Weights of a small GPT-style language model, trained from scratch on English Wikipedia: 22 layers.
MLP neurons of a small language model. Each row is named by its layer, matrix (gate and up: input weights) and neuron, and shows model dimensions 64-191. Each number is 128 + 24 x the weight over its row's rms, rounded and kept within 0 to 255. A neuron's up and down rows have the sign that makes its largest values positive.
Before each neuron's rows, "fires after" lists the tokens most often just before its 100 highest values on Wikipedia text that the model never trained on.

fires after: " M", " m", "M", " sp"
L15.gate35 [176 120 144 128 157  47 175 120 124 132 100 135  93 154 110  94 174 122 174  94 131 133 106  81 134 130  99 130 108 131 127 133  94 139 117 138 154 133 129 170 119 134  86 110 132 127 133 138 148 143 148 157 117 130 173 136 167 110  79 101 128  99 132 150 111 111 119  76 144 124 146  83 132 167 161 119 120 178 163 121 112 150 103 135 142 138 129 132 103 103 159 123 120  98 109 109 113 124 134 143 122 114 144 158 135 122 135 107 127 118 119 108 148 131 113 126 113 145 132 102 126 107  75 131 143 144 133 175]
L15.up35 [100 129 133 159 130 148 156 155 124 182 135 146  86  99 150 139 156 184 111 136 149 119  98 122 121 134 178 112 124 117 149 146 164  90 134 165 155 158 108 109 144  85 150 129 144 164 172 135 130  99 142 107 127 160 162 130 139 115 103 121 158 128 102 165 135 121 178 124 114 150 167 158 116 160 140 131  73 139 129 115 145 123  73 106 130 139 115 122  97 145 111 154 129 140 135  88 125 142 112 139 111 125 109 122 130  96 120 107 137 138 116 134 128 132 150 106  80 116  97  96 128  93 137  94 115 126 119 106]

fires after: "-", " N", " (", " t", " n", "/"
L15.gate225 [107 138 141 110 154 120 138  97 142 160 151 130 125 160 124  84 146 118 138 164 121 131 173 108 125 151 156 161 130 132 124 110  81 135 134 162 137 154 132 121 169 138 117 123 140 148 150 120 128 195 135 103 117 134 106 124 140 126 124 120 137 151  99  97 108 135 113 156  99 145 116 152 108 161 161 148 133 126 141 132 146 116 163 141 157 154 125 151  77 127 107 129  76  85 102 129 158 132  97  72  74 183  86 129 129  96 137 132 137  87 125 112  91 129 122 137 124 162 105 130 126 110 105 102 108 138 106 182]
L15.up225 [137 131 150 153 130 143 113 130 128 124 119 118  97 133 116 116 145 128 132 168 154 132  73 141 146 155 130 108 121 123 158  78 143 149 134 113 128 116 110 107 118 118 119 171 171  95 138 124 111 130 146 140 102 154 147 110  98 108  95 165 173 145 103  81 148 136 113 108 123 152 129 150 131 148 105 134 148 120 149 130 133 160 152 156 151 160 138 127  83 105 108 121 112 137 101 137 136 129 127 146 170 110 159 184 116 128 160 118 123 115 111  89 143 120 112 172 133 150 109 102 157 138 114 163 124 180 156 110]

fires after: " (", "-", " d", " \"", "P", "("
L13.gate149 [111 155 150 120 165 130 130 114 166 137 162 111 150 149  84 101 126 132 152 146 105 145 117 167 140 147 133 102 165 145 108 139 150  89 182 138 152 128 116 125 119 142  75 125 117 159 113 131 140 111 104  91 137 134 166 123 147 107 136  98 123 105 116  82 131 120 116 109 122 174 169 142 169 138 128 158 152 136 128 165 157 161 109 139 130 103 137 118  81 121  92 123 137 130 104 162 122 148 126 132 108 117 129 127 153 170 122 101 123 107 131  71 119 143 194  89 133 153 179  77 117 142  97  86 139 138 112 101]
L13.up149 [228 146 112 159  94  91 101 156 157 123 160 147 124 153 143 112 126 131 135 109 102 142 106  88 133 126 124 136 136 120 162 171 142 146 140 140 189 160 141 116 166 105 119 100 130 144 164 136 124 162 116 124 120 109 106 133 131 184 131  75 153 153 140 111 117 149 142 128 167 152  81 126 127 132 148 141 138 129 138 122 109  93 161 129  98 111 141  90 122 140 133 133 122 143 145 171 180 156 107  97 110 126  96 111 123  87 104 148 135  96  84 119 107 140 105 107 128 161 117  79 122 154 142 121 188 103 171 140]

fires after: " comp", "A", " a", " A", "p"
L14.gate116 [163 133 121  77  76 129 135 100 123 149 128 149 131 121 147 156 140 107 124 116  90 111  95 154 151 134 133 161 160 116 134 109 162 101  96 133 165 128 126 146 131 132 125 128  82 103  88 112 166 127 134 135 130 139  85 138 123 150  94 154 100 131 150 142 117 110  97 179 143 130 140 131  95  92 129 124 168 125 117 150 147 166 113 138 107  91 155  66 131 148 153 156 184 100 129 140 130 161 121 132 109 132 145 112 105 126  92 142 141  92 111 115 146 115 111 120  66 130 169 133 127 176 132 149 174 106 128 154]
L14.up116 [ 66  91 158 137 101 129 103 122  85 107 128 151 143 126 122 118 157 184 117 144 133 135 137 126 138 118 142  82 113 140 149 123 115 118 137 113 157 142  89 141  93 171 107 139 120 118 142 144 111 132 107  99 119  81 160 131 110 184  93  58 144 138 107 100 183 120 123 166 138 116 121 153 117 145 163 100 141 144 132 113 135 142 128 155 140 117 107 137 127 148 107 136 117 126 143  94 120 158 138 121 159 126 140 130 140 126 105 113 123 156 127 123 175 122 121 154 115 126 112 156  99 105 116 116 136 141 111  91]

fires after: " M", "b", " V", " m", "M"
L16.gate10 [161  78 172 123 113 144 158 153 108  75 114 134 136  90 153 126 159  82 148 100 136  90 108 122  96 117 136 137 130 144 146 149 124  93 147 124 111 120 162 125 106 133  92 121 111 116 145 129 129 126 137 136 144  61 138 144 116 136 140 115 107  90 143 143 150 150 113 145 135 139 166 126 167 117 143 156  80 109 150 134 113 134 142 158 153 129 112 126 125 157 124 135 148 163 163 114 147 127 123 131 116 138 118 125 164 142 186 132 124 128 135 114 100 120 136 144 122 121 104  68  93  96 155 141 117 123 128 128]
L16.up10 [ 85 109  99 152 125 103 105 117 105 134 159 136 128 143 150  77 119 182 180 114 127 154 155 136 118 142 121  97 128 104 123 149 155 112 122 185 159 149 126 146 146 142 107 192  76 172 166 153 148 127 147 120 115 134 142 127 101 100 146 125 126 115 115 105 140 105 168 119 148 159 139 128  74 147 139 137  81 139 142 122 150 150 107 166 147 151 140 115 136 149  81 137 128 108 136 112 111 120 111 149  92  96  77 107 128 141 104 134 171 134 134 150 102 121 115 112 178 109 108 148  95 116 121  95 165 135 148 129]

fires after: "\n", "==", " (", "On"
L9.gate81 [144 143 111 161  95 150  93 116 116 105 145  84  87 111 158  91 161 132 131  94 122 127 140 107  77 119 143 104 135 142 124 112 133 135 128 145 160 128 144 125  75 139 126 112  91 111 153 102 103 134 132 131 109 123 147 145 142 114 156 111 145 101  88 123 178 139 136 133 151 111 101 102 138 154 130  93 192 141 130 134 182 150 121 126 132 109 133 107 138 136 131 102 107  97 166 115 141 208  97 122 119 134 127 144 147 117 112  97 115 131 146 122 112  81 108 155 152 160 124 119 154 127  78 126 137 160 110  99]
L9.up81 [160 132 150 140 136 117 167 130 147  87 108 102 195 137 159 137 148 124 106 139 155  97 140 123  62 167 119 131 113 100 148 112 157 115 158 123 128 154  95 135 107 153 107 135 118 160 122 155 118 123  98 109 151  76 122 129 155 139 175 160 136 138 149 153 162 125 139 102 134 158 115  78 145 149 140 176 160 115 126  89 141 130 128 130  81 143 124  92 130 156 141 162 133 134 136 143 119 156 124 107 176 130 138 109 179 146  72 143 160 152 131 185  78 100 124 138 142 140 120 145 113 139 128 130 140 164  89 153]

fires after: " f", " em", " ob", "f", " dis", " adv"
L16.gate19 [167 171 127 138 205 124 117 124 130 103 134 155 110 112 120 148 110 129 127 149 118 136 107 150 120 100 131 104  67 106  81 104 140 136 136 103 134 112 106 108  81 123 122 119 141 156  91  97 118 112  89  91 131 137 129 137  86 107 155  92 110 165  86 135 117 102  89 142  95 177 169 118 125 132 172 103 137 107 109 153 174 117 109 112 131 135 114 122 138 163 134 131 142 123 148 110 166 149  99 143  69 140 135 114 144 114 122 129 159 100 128 142 151 145 162 132 149 123 101  96 160 102 149 116 122 109 168 126]
L16.up19 [156 132 118 175 117 118 144 113  83 104 141 168 139  84 107 129  95 172 122 146 164 150 138 207 136 126 101 162 143  94 153 109 117 117 133 139 105 118 154 127  92 121 118  75  97 139 116 149 155 137 148 134 143 129 121 126 133 133 147 151 144 164 151 156 186 116  96 159 114 107 154 131 125  81 144 146 144 132  92  89  95 127 115 124 128 145 135 117 180 140 136 169 154 119 117 122 111 119 113 135 111 126 144 170 109 131 101  93 151  92 155  90 112 137  82  84 171 122 101 136 131 122 132 126 142 142  90 121]

fires after: ".", " St", "ad", "ar", "-"
L5.gate242 [ 97 133 143 131  99 159 139 130 156 176 151 110 105 168 111 118 129 157 120 137 119 102 114 147 174 112 134  99 122 125 108 129 114 140 126 135 139 151 154 111 162 140 147 129 124 139 131 151 105 115 135  89 111 136 125 136 138 134 123 171  58 172  62  84 136 122 115 150  88 170 111 154 135 138 113 125  97 113 134  95 104  96 108 140 115 186 151 146 143 151 109 138 117 116 112 165 107 109 157 102 124 115 119  94 148 123 158 122 125 117 142  92 104 100 169 123 110 123 133 150 124 125 117 161 126 120 163 149]
L5.up242 [136 139 137 130  82 131 125 110 154  93 139 100 129  84 121 131 111 148 129 140 127 104 120 141 142  70 140 139  90 143 104 112 150 113 103  88 152 127 135 110 117 116 121  93 157 147 111 110 123 109 102 149 137  95 148 100 107 128 160 147 136  94 125 136 109 170 115 147 140  90 127 100 116 132 156 107 115 144 182 136  96 112 154 126 175 177  88 114 113 105 117 109  95 133 178 150  92  85 111 106 134 161 114 162 116 104 134 165 133 131 142 164 131 144 144 123 133  84 134  94 121 136 122 137  85 149 170 124]

fires after: " g", " m", " t", " M", " sp", "e"
L13.gate109 [107 102 104 180 137 126 161 134  80 135 128 105  86 139 149  80  81 160 113 134 137 117 108 146 167 158 106 136  96 142 135 137 163 128 152 122  96 137 105 147 143 159 125 141 101 129 138 148 118 122 127 146 116 127 110 108 152 145  93 113 108 122 110 104 121  81  90 106 164 172 147 102 153 105 134 135 116 140 182 139 129 117 105 125 114 155 118 102 149 115  90 142 130 121 142  98 144 178 111  85 117 128 103  59 108 135 155 169 113 145  94 113 119 119 134 185 128  89 117 112  87 159 146 122 106 133 103 157]
L13.up109 [131 137 158 120 128 125 100 166 117 166 119 148  96 120 124 153 116 132 160 115 121 126 144 123 117 144 118 151 118 146 138 144 173 124 126 150 137 138 115 120 107 132 158 141 127 131 137 157 159 119 132 123 114 161 155 158 127 124 114 139 103 121 196 160 119 106 157  81 167 156 145 115 121 152 125 122 133 139 131 122 145 154 117 155 137 151 124 126  87 159  75 161 140 130 103 133 139 125 138 142  91  87 116 118 142 142 177 115 134 148 125 168 119 137 157 162  76 157 109  85  99 103 141  99 112  96 137 128]

fires after: " K", " D", " d", " G", " w", " W"
L15.gate7 [117 118 143 126 113 110 140 165 197 138 152 146  97 128  86 131 138  97 117 149 100 114 140 118 121 132 159 132 169 141 168 121 121 142 117 117 170 127 137  63 129 118  89 125  94 102 119  79 118 116 145 103 113 112 124 128  94 198  93 133 144 114 109 156 121 108 177 101  94 129 122  93 137 148 150 192 160 135 100 151 131 134 124 126 162 150 118 119 173 171 142 136 109 128 152 152 134 146  98 137 122 128 111 146 133 128 132 198 133 135 151 112 124 113 125 125 125 137 114 138 140 177 110 130 104 123  86 142]
L15.up7 [139 151 127  95 112  79 126  78 122 158 156 143 154 128 128 102 125 111 182 146  79 101 160  93 141 119 116 150 119 130 177 128 103 119 145 144  99  97 105  81 109 103 167 164 126 110 111  70 146 139 118 110 108 139 154 128 157  90 133  87 118 111 127 115 142 105 155 113  93  96 182 127 135 129 150 166 114 119 110 154 152 154 131 148 141 157 123 120 150 115 118 110 104 161 137 132 122 138 117 155 157  70 118 112 115 147 118 112  80 133 131  89 131 117 134 151 166 112 122 147 128 124 126 107 101  79 121 117]

fires after: " h", "'", " H", "it", " one", " g"
L13.gate140 [117 107 148 156 152 119 112 141 161 118 155 156 104 132 119 158 124 124  93 129 124 135 120 138 111 107  80 132 156 102 115 167 114 153 127 168 117 159 177 125 164 124 105 206 144 127 146 114 130 134 109 126 152 151  97 134  87 131 125 150 138 137  95 107 130 151 146 165  95  87 146 172 178 136 118 149 127  75 136 125 126 118 149  76 129 141 104 155 122  98 164 104 123 128 143  94 115 164 144  87 146 134  75 128 193  87 127 122 118  94 139  97 131 133 117 142  90 148 142 108  94 138  94  93 127 137 120 146]
L13.up140 [ 81 110 133 170 116 102 139 156 164 130 121 144 109 110 151 104 115 156 133 130 132 152 105 106 144 101 131 111 142 124 135 161 127 122 141 176  85 164 115 125 164 134 132 128 151  96 161 107 119 111 112 128 122 118 150 137 121 129 152 162 138 114 138 105 155 124 154 155 159 118 114 158 143 140 123 141 156 124  92 156 118 116  95 104 139 129 155 130  76 151 116 123 106 133 135 145 134 122 127 153 153 100 134 113 105 185 122 108 113  92 205 152 132 124 181 113 135 117 180  87 129 103 104  83 118 123 135 120]

fires after: " \"", "\n", ".", " (", "-"
L16.gate198 [140 135 129 103 117 125 134  84 139 149  94 126 110 140 100 149  85 178 101 184 102 144 179 132 117 131 136 107 142 115  83 138 160  69 117 147 119 114 128 116 154 143 113  81 120 112 166  96 128 146 113 119 107  86  85 123 177 154  85 131 141 126 143 125 146  99 153 164  99 116 152 145 126 156 145 164 120 167  92 105 126 105 112 150 101 129 131 161 103 134  96 142 136 113 107 129  88 130 104 110 141 151 134 127 150 115 129 134 139 168 122 130  98 131 101 127 114 142 130 133 145  65 107 114 111  85 130 108]
L16.up198 [172 124 113 176 140 122 114  91 110 145 146 108 100  99 102 160 155 186 147 136 137 151 151 118 127 100 110 136 154 125 127 112 130  96  84 154 135 116  94 157 141 118 126 155 118 138 141  77 108  94 108 121 174  99 122  97 132 139 146 144 107 103 123 139 110 104 136 156 175 114 101 112 124 119 177 151 112 101 123 119 123 150 148 117 113 128  65 120 114 130  96 114 126 150 141 140 149 120 137 151 105  83 113 113 129 172 115 124 128 136 179 128 138 109 125 147 116 136 116 140 159 128  81 119  93 154 143 126]

fires after: "-", " \"", "'", "/", "–"
L12.gate130 [102 154 168 150  72 116  98 103 131 161 139 125 110 129 130 100 105  86 164 115  86 101 133 104  87 138 141 108 114 118 125 167 129 142 119 158 120 111 132 152 116 123 100 103 161 155 116 130 100 122 143 123 118 129 126 120 139 133 123 138 104 169 165  96 125 106 141 127 131 139 136 168 149  88 137 141 130 145 106 153 105 108 130 116 140 165 123 140  69 153  99 146 121 148 120 181 141 143 100 153 112  82 109 122 164 152 120  90 107  84 130 102 110 101 160  73 127 109 122  86 131 105 110  90  73 140 133 115]
L12.up130 [138 116 109 141 153 100 124 147 147 153 113  93  86 132 128 102 114 113 108 158 103 112 129 120  96 132 147  98 141 137 127 117 143 110  95 136 134 163 127 124  68 120 113  94 121 117  81 123 141 106 150 139 141 124 107 127 143  84 100 144  89 118 129 151 143 120  93 140 119 126  72 129 199 152 139 128 141 126 141 169 121 112 116  87 148 131 118 118  97 145 127 110 107 164 140 125 130 131 163 142  91 108 103 100 147 181 139 159 137 122 141 134 135 139 176  93 134 153 139 146 153 119 117 102 123 154 157 102]

fires after: " em", " ", "′", "°", " ex", " ar"
L13.gate69 [132 146 143 128 175 115  92  93 110 129 157 156 116 128 121 127 100 137 119 107 120  99 119 138  99 117 163 135 107  90  82 146 137 160 121 143 127 106 132 156 106 110 114  61 133 143  89 103 126 141 115 113 143 178 147 130 133 115 129  97 129 123 131 123 138 175 100 142 160 167  98 130 136 106 103 125 135 109 129 141 104 120 106 122 131 145 106 142 124 119 123 144 164 129 138 139 191 113  88 120 148 136 158 138 121 138 166 110 136 126 183 153 196 173 119  80 106 113 145  95 139 129 140 147 136 105 118 144]
L13.up69 [149 125 141 135 103 106 150 114 124 117 114 169 127 138 135 109 111 129 156 105  99 117 103 131  59 100 183 132 136 108  90 137 128 153 119 109 135 150 115 151  89 111 121 139 116 177 106 102 152 114 147  96 122 124 145 122  48 142 186 114 110 144 108 138 135 168 117 172 132 108 149 137 153 139  91 131 155 131 123 164 110 137 130 123 124 130 129 152 146 100 134 139 143  98 142 139 165 124  98 131  97 102 103 143 112 145 141 141 144 166 122 128 174 147 149 110 118 111 115  93 171 138 144  95 119 142  91 118]

fires after: " (", "-", "\n", "–"
L15.gate200 [131 167 174 150 145 131 121  94 152 109 150 129 161 127 111  97 116 118 153 100 147 145 158 106  97 117 144  93 153 105 111 105 143 128 149 161 102 140 156 173  95 150  68 136 139 145 101 131 113 121  90  66 122 115 106 117 137 104 130  98 116 131 134  58 139  95  96 153 155 135 128 172 126 116 165 133 155 153 120 120 128 110 142  81 145 140 101 113  79 109 106 118 140 149 145 129 162 157 134 110 128 104 139 160 176 133 149 122  78  99 145 105 120 129 121 150 111 144 124 143 151  92 152 140 112  87 136 164]
L15.up200 [143  99 187 105  98 155 143 157 153  95 136  65 116 106 134 107 144 155 134 136 134 143 110 115  96 128 151 117 156 118 131 134  87 129 136 152 175 135 138 121 115 186 128 162 140 114  81 147 112 129 124 150 164 156  98 150 134 132  89 125 152 147 107 114 123 158 151  86 115 104 133 174 111  97 110 137 111 159 170 126 121 114 172  99 113 136 123 149 118 161  93 129 126 143  99 130 145 110 145  90 121  88  99 130 149 117 117 161 125  97 102 112 117  96 132 126 131 120  99  92 153 178  91 111 119 139 130 111]

fires after: " N", " n", " f", "f", " an", "N"
L15.gate193 [135 128 161 143 170 137 138 115 133 117 107 107 159 139 138 138 157 117 117  84 128 122 151 156 119 152 139 119  75 123 142 114 153 104 181 135 155 108 155 142 167 120 123 164 137 167  87 161 118 158 126 100 130 152 151  89  73 118 102  92 137 121 112 112  94 125 127 127 148 164  90 117  79 126 133  81 116 135 108 111 157 101 147 110 145 105 123 154 147 116 104 148 160 123 131 128 158 145 128 139  99 104 119  89 145 127 152 140 114  95 174 114 109 120 126 139 107 120 111 107 160 151 159 122 154 117 137 148]
L15.up193 [133 147 121 133 177 123 157 133 148 130 152 136 133 104  97 157 122 127 145 135 104  98 136 133 157  96 131 164  83  73 141 171 134 107 122 142 148 136 148 111 130 116 110  94 134 169 126 120 104 101 155 122  65 125 106 124 127 123 105 141 124 125 136 113 150  97 135 136 111 111 134 164  60  72 114 157 154 167  90 155  89 108 137 134 102 138 151 154 157 139 135 108 124 113 152 101 134 129  85 137 121 136  90 152 146 142 116 125  97 162 108 114 116 117 178 128 167 155  97 110 116 107 134 111 131 132 142 118]

fires after: " c", " m", " C", " M", " p", " t"
L10.gate76 [134 113 157 117 153  54 123 135  81 120 145 137 128 142 156 144 186 150 149 136 154  97 107 110 125 102 132 147  66 104 142 151 125 143 118 147 130 129 139 140 121 104 101 102  96 103 115 119  92 120 120 133 155 158 175 129 108 126 117 152 132 128 133 148 127 110 112 130 111 133 101 132 140 149 128 146 157 153 126 170 157 110 121 142  92 150 161 114 133 145 139 114 141 149 102 107 151 113 166 134 149 128 128 165  78 135 153 168 147 172 114 139 125 163 122 107 127 157 145 106  89  64  97 129 116 154 133 122]
L10.up76 [178  82 193 102 155 133 102  96  87 115 119 162 102 157 143  93 127 112 156 139 129 127 129 109  94 162 116 159 119 161 109 152  90 138 140 156  89 125 128 124 184 141 136 138 166 100 138 108 134 143 119 151 110 172 130 131 145 167 115 143  99 120 145 156 151 128 161 111 114 126 100 150 124 134 112 115 111 134 122  92 120 138 113 130 101 164 124  88 153 127 157 150 128 137 136 152 130 127 135  94 121  94  97 126 150 173 126 134 161 159 100 135 148 135 149 107  94 121  99 107 131  94  90 128 147 135 121 135]

fires after: " s", " n", " S", " c", " f", " cr"
L17.gate76 [101 180 135  90 107 117  92 157 150 103 167 148 111 141 150 114 101 121 122 144  98  88 157 140 143  95  79 146 103 159 135 149  92 136 162 148 126 146 106 152 149 118 145 137 114 130 105 134 140 126 104 107 158 117 154 175 108 128 111  64 111 140 111 117 107 111 134 130 136 114  98 168  65 149 150 115 133 116 124 141 132  96 102  99 153  74 161 152 102 137 107  75  78 145 130 145 135 123 158 139 151  89 112 141 153 123 178 128 149 139 131 108 152 120 106 130 133 157 144 134 133 135 108 106 131 134 158 173]
L17.up76 [156 114 107  96 152 143 141 140 139 152 163 136 165  97  72 143 105 130 146 102 122 158  86 115 106 112 213 162  91 113 148 123  97 119  73 126 156 153 117  93 157 141 160 144  89  98 149 136 145 169 112 132 103 134 157 118 126 129 124 164  87 118 131 125 135 130 141 137 106 118 133 181 132 164  91 139 151 117 129 143 158 119 147 132 104 141 139  82 104 106 143 158 148 162 141 140 137  95 101 174 102 151  90 116 141 132  96 106 143 138 112 156 114  92 111 165 117  95  83 124 112 115  99  74 128  94 132 152]

fires after: "A", " A", " O", " a", ")", " At"
L16.gate182 [141 114 188 120 127 122 114 114 126 109 137 135 112 141 123 144 127 102 136 132 123 108 178 151 141 133 200 126 111 135 196 110 114 129 116 120 110 145 135 160 127 172 108 164  94 136 136  72 141 163  96 133 114 120 135 145 113 173  87 135 146  97  94 130 128 126 154 128 130 100 127 118 119  96 152 125 127 107 161 109 123 101 129 152 120 124 125 114 147 124 110 150 129 117 134 110 123  88 110 156 145 149 164 151 167 128 111 146 106 120 104 142 157 100  90 147 130 132 103 136  95 218  89 133 149 129 133 141]
L16.up182 [113 124 161  92 112 175  85 145 121 127 136 137 126 149 136 166 110 135  89 180 126 105 146 144 142 128 103 168 108 102 142 151 127 136 145 105  92 133 123  87 117 141 127 165  88 142 101 140  88 156 119  98 134  77 150 115 117 103 139 127 150 136 104  69  99 150 136 128 151 141  98 128 147 161 151 102 146 112 132 137 110 102 173 140 155 132 136 118 125 120 104 108 101 156 120 153 135 138  73 140 122 134 150  98 124 144  99 108 147 102  85 139  87 122 155 166  88 122 139 155 117 173 144  81 135 185 109 125]

fires after: " M", " L", " f", " N", "-", " l"
L17.gate56 [116  90 141 125 161 134 126  92 141 102 180 102 122 135 150 138 130 142 136 120 163  84  84 149 134 143 215  75 144 124 135 156 144 122 173 126 137 142 115 127 130 156 114 142 139 134 151 143 162 133 118  88 130 146 144  78 121 166 135 130 118 140 155 167 148 119 134 108  84 171 146 110  86 172 148 140 129 155 128 122 115 110 139  88 131 118 116 127 122 126 122 123 163 160 157 131 128 149 137 145  91 145 112 124  87 138 187 154 119 165  93 174 106 140 132 150 109 115  85 114 136 122 162 149 179 139 129 168]
L17.up56 [149 113 199 154 151 114 115 127 112 144 147 142 101 108 111 150 117 162 143 108 149 110 114 178 129 148  96 176  98 148 101 185 112 141 125 116 135 103 135 128 148 175 124 132 136 143 142 115 149 121 104 154 131 110 132 104  73  98 129 125 139 110 126 140 136 139 102 100  81 176 116 125 120 136 104 128 146 150 169 134 105  93 165 138 174 128 146 142 147 135 107  94 134 122 129 132 136 130 152 121 133 182 137 168  99 112 148  86  70 137 131 138  89 150 174 102 161 100 117 139 123 145 162 141  62 112 115 118]

fires after: " (", "-", "S", " Al", "—", " \""
L12.gate110 [177 153 133 103 140 128 130 101 133 134 143 142 108 146 130 108 121 134 130 154 103 118 150 181 157 116 129 122 149 122 145 106 133 140 125 147 122 145 113 149 119 103 122 132 154 138 152 143 158 153  97 103 129 186 174 107 191 127 148 138 122 105 126 114 146 116 125 132 154 162 154 118 150 127 139 155 136 112 155 124  94 134 139 114 161 120 143 109 138 124 100 147 116 115 172 112 156 163 111 154 155 131  96 149 159  91 124  52 119 121 106  84 119 137 124 110 132 153 126  80 135 120 157 120 133 126 144 146]
L12.up110 [154 148  93 134  98  80 128 127 183 118 185 102 132 128  83 153  88 103 146 114 142 153 153 125 153 109 128 106 174  96  94 143 151 100 139  92 153 155 175 111  90 157 141 121 136 121 101 163 124 135  96 127 108 130  76 110 108 124 101 129 144 149 121 109 103 156 116 122 137 141  85 138 133 114 125 152 152 149 103 168 143 149 137 109 134 140 106 101 153 122 133 137 128 141 112  96 151 147 151 181 114 137  92 123 160 147 103 121 105  78 122 154  90  99 122 101 102 123 142 106 113 136 121 138 159 180 125 110]

fires after: " I", "y", "'", " his", " he", " h"
L14.gate51 [121 157 150 106 119 138  80 120 136 136 150 155 117 168 133 134 150 148 157 114 100 121 104 144 110 163 180 112  98 105 149 135  84 125 121 176  95 142 132 137 122 140 121 112 135 151 121 136 173  75 169 158 155 111 129 136 134  95  96 150 125 167 100 132 116  74 129 162 103 124  43 174 141  99  82 113 154 112  92 106 123  64 146  81  93 145 115 129 131 131 153  95 148 104 162 100 140 172 125 130 127 139 100  93 182 109 118 128 140 157 146 127 120 163 132 142 139 125 130 128  89 137 163 161  88 107  88 114]
L14.up51 [118 174 137 105 131 138 102 151 155 125 138 136  70 160 122 176 116 167 105 107 155 118  99 170  89 117 135 106 132 134 105 181 120  85 122 154  93 160 123 173 154 105 125 142 121  96 120 140 138 127 141  95  92 113 125 110 130 144 131 145 145 170 132 171 131  52 124 143 135  80 127 122 156 102 108 108 119 123 107 102 142 138 146 104 128 143 100 158 116 109 158 126 157 115 164 120 132 149 134  94 150 138 134 110 173 107 147 150 120 130 162 169 160 155 157 128 105 110 138 137 174 100 128 149 121 119  89 113]

fires after: " d", " w", "st", "f", "ant", "t"
L15.gate166 [ 97 115 117 101 135 164 153 120 128 133 154 134 118 122  88 198 130 108 136  78 144  86 163 134  99  89 136 106 165 132 110 149 168  87 117 108 108 129 161 147  98 123  87 106 171 115 120 105 185 103 121 118 126 140  98 130 119 122 142 122 126 135 120 132 181 137 188 137  95 140 130  82 151 141 123 139 110 177 126 106 114  69 145 139 137  93 146 111  70 168 127 132 111 134 147 100 126 129 107 142 102 112 117 161 143 106  99 177 144 150 100  84 118 109 113 128 123 133 126 122 137 113 119 107 146 136 145 115]
L15.up166 [146 155 131  91 132 120 154 119  85 133  93 158  95 143 106 124 115  95 130 149 128 155 171 139 145 111 105 184 101 102 135  84 138 147 136 111 142  82 134  86 124 171 179 128  71 120 119 135 146 141 128 180 126 132 143 150 184 117 136 138  92 192 122 156 116 109 152 144 112 134 147  90 111 141 112 101 115 124 104 108  87 113 119 105 137 127 103 138 117 144 139 133 153 104  71 115 137 114  92 172 129  91 118 185  94 122 122 107 110 127 130 137 126 157 119 149 107 160 160 134 137 121 137 103  87 165 100 157]

fires after: " n", "-", " (", "P"
L16.gate69 [126 154 138  81 109 122 134 110 120 101 165 175 153 137  94 124 125 121 116 110 112 154 150 123 115  68 138 135 166  98  99 131 117 114 133 137 102 125  99 145 154 104 143 114  87  91 135 110 114 143 144  97 122 166 150 133 132 103 144 124 132 110 125 111 136 106 148 131 152 132 128 111 136  86 137 162 136 159 128 107 166 167 147 145 132 135 135 128 138  90 118 118 124 163 153 179 143 176 147 160  98 152 148 125 148 183 112  91 150  97 164 115 109  98 113 131 137 131 138 142 128 108 107 111 153 141 161 134]
L16.up69 [101 117 139 161 124 129 123 135 137 150 180 127 172  76 120 129 176  88 111 124 152 115 124 161  91  84  85 129 135 116 175 126  89 150 127 161  95  83 164 122 131 157 112 162 155 138 137 185 139 147 145  97 138 155  90 134  90 105  95 151 147 110 122 106 120 124 161 140 121 146 131 182 132 112 120 142 127 115 133 137 159 150 172 150 110 142 126 112 131 153  92 120 140 140 163 162 164 135 109 142 136 128 125  97 128 144 152 112 115 116 111 136 105 114 173 134 112 167 111 152 140 129 127 132 120 133  99 147]

fires after: "\n", " (", " ", "===", "=="
L9.gate160 [162 110 131 147 148 112 105 164 157 146 130 114 112 154 172 115 152 153 124 117 137  74 111  91 126 126 130 128 102 127  76 147 138  96 142 143 170 113 121 117  81  70  87  85  90 114 154 124 118 124 119  94 108  97 123 141 153 110 111  79 148 139 110 137 125  98 104 174 174 170  97 117 172 145 144 158 140 166  93 141 117 127 121 165 155 107 135 118 163 109 115 141 188 114 169 129 114 184 132 156 124 130 112 101 144  96 130 113 102 132 122 101 167 146  97 121 134 144 105 148 140 126 119 102 118 127 159 138]
L9.up160 [159  97 135 150 125 150 132 126 134 114 118 119 135 109 131 125 122 130 118 102 137 135 180 116 113 161 131 177 127 107 140  89 133  98 159 154 112 136 101 117 131 134 153 172 139 133 168 118 151 140 112 120 138 146 152 133 174 173 143 100 158 142 135 127 108 142 127 120 137 119 163 156 156  85 139 179 106 122 149 131 157 114 159  98 143 125 114  96 173 140  63 156 122  89 130 138 179 121 111 156 147  85 133 113 155 137 119 120 129  83 124 105 120 111 187 145 142 129 119 149 132 130 132  87 109 130 112 128]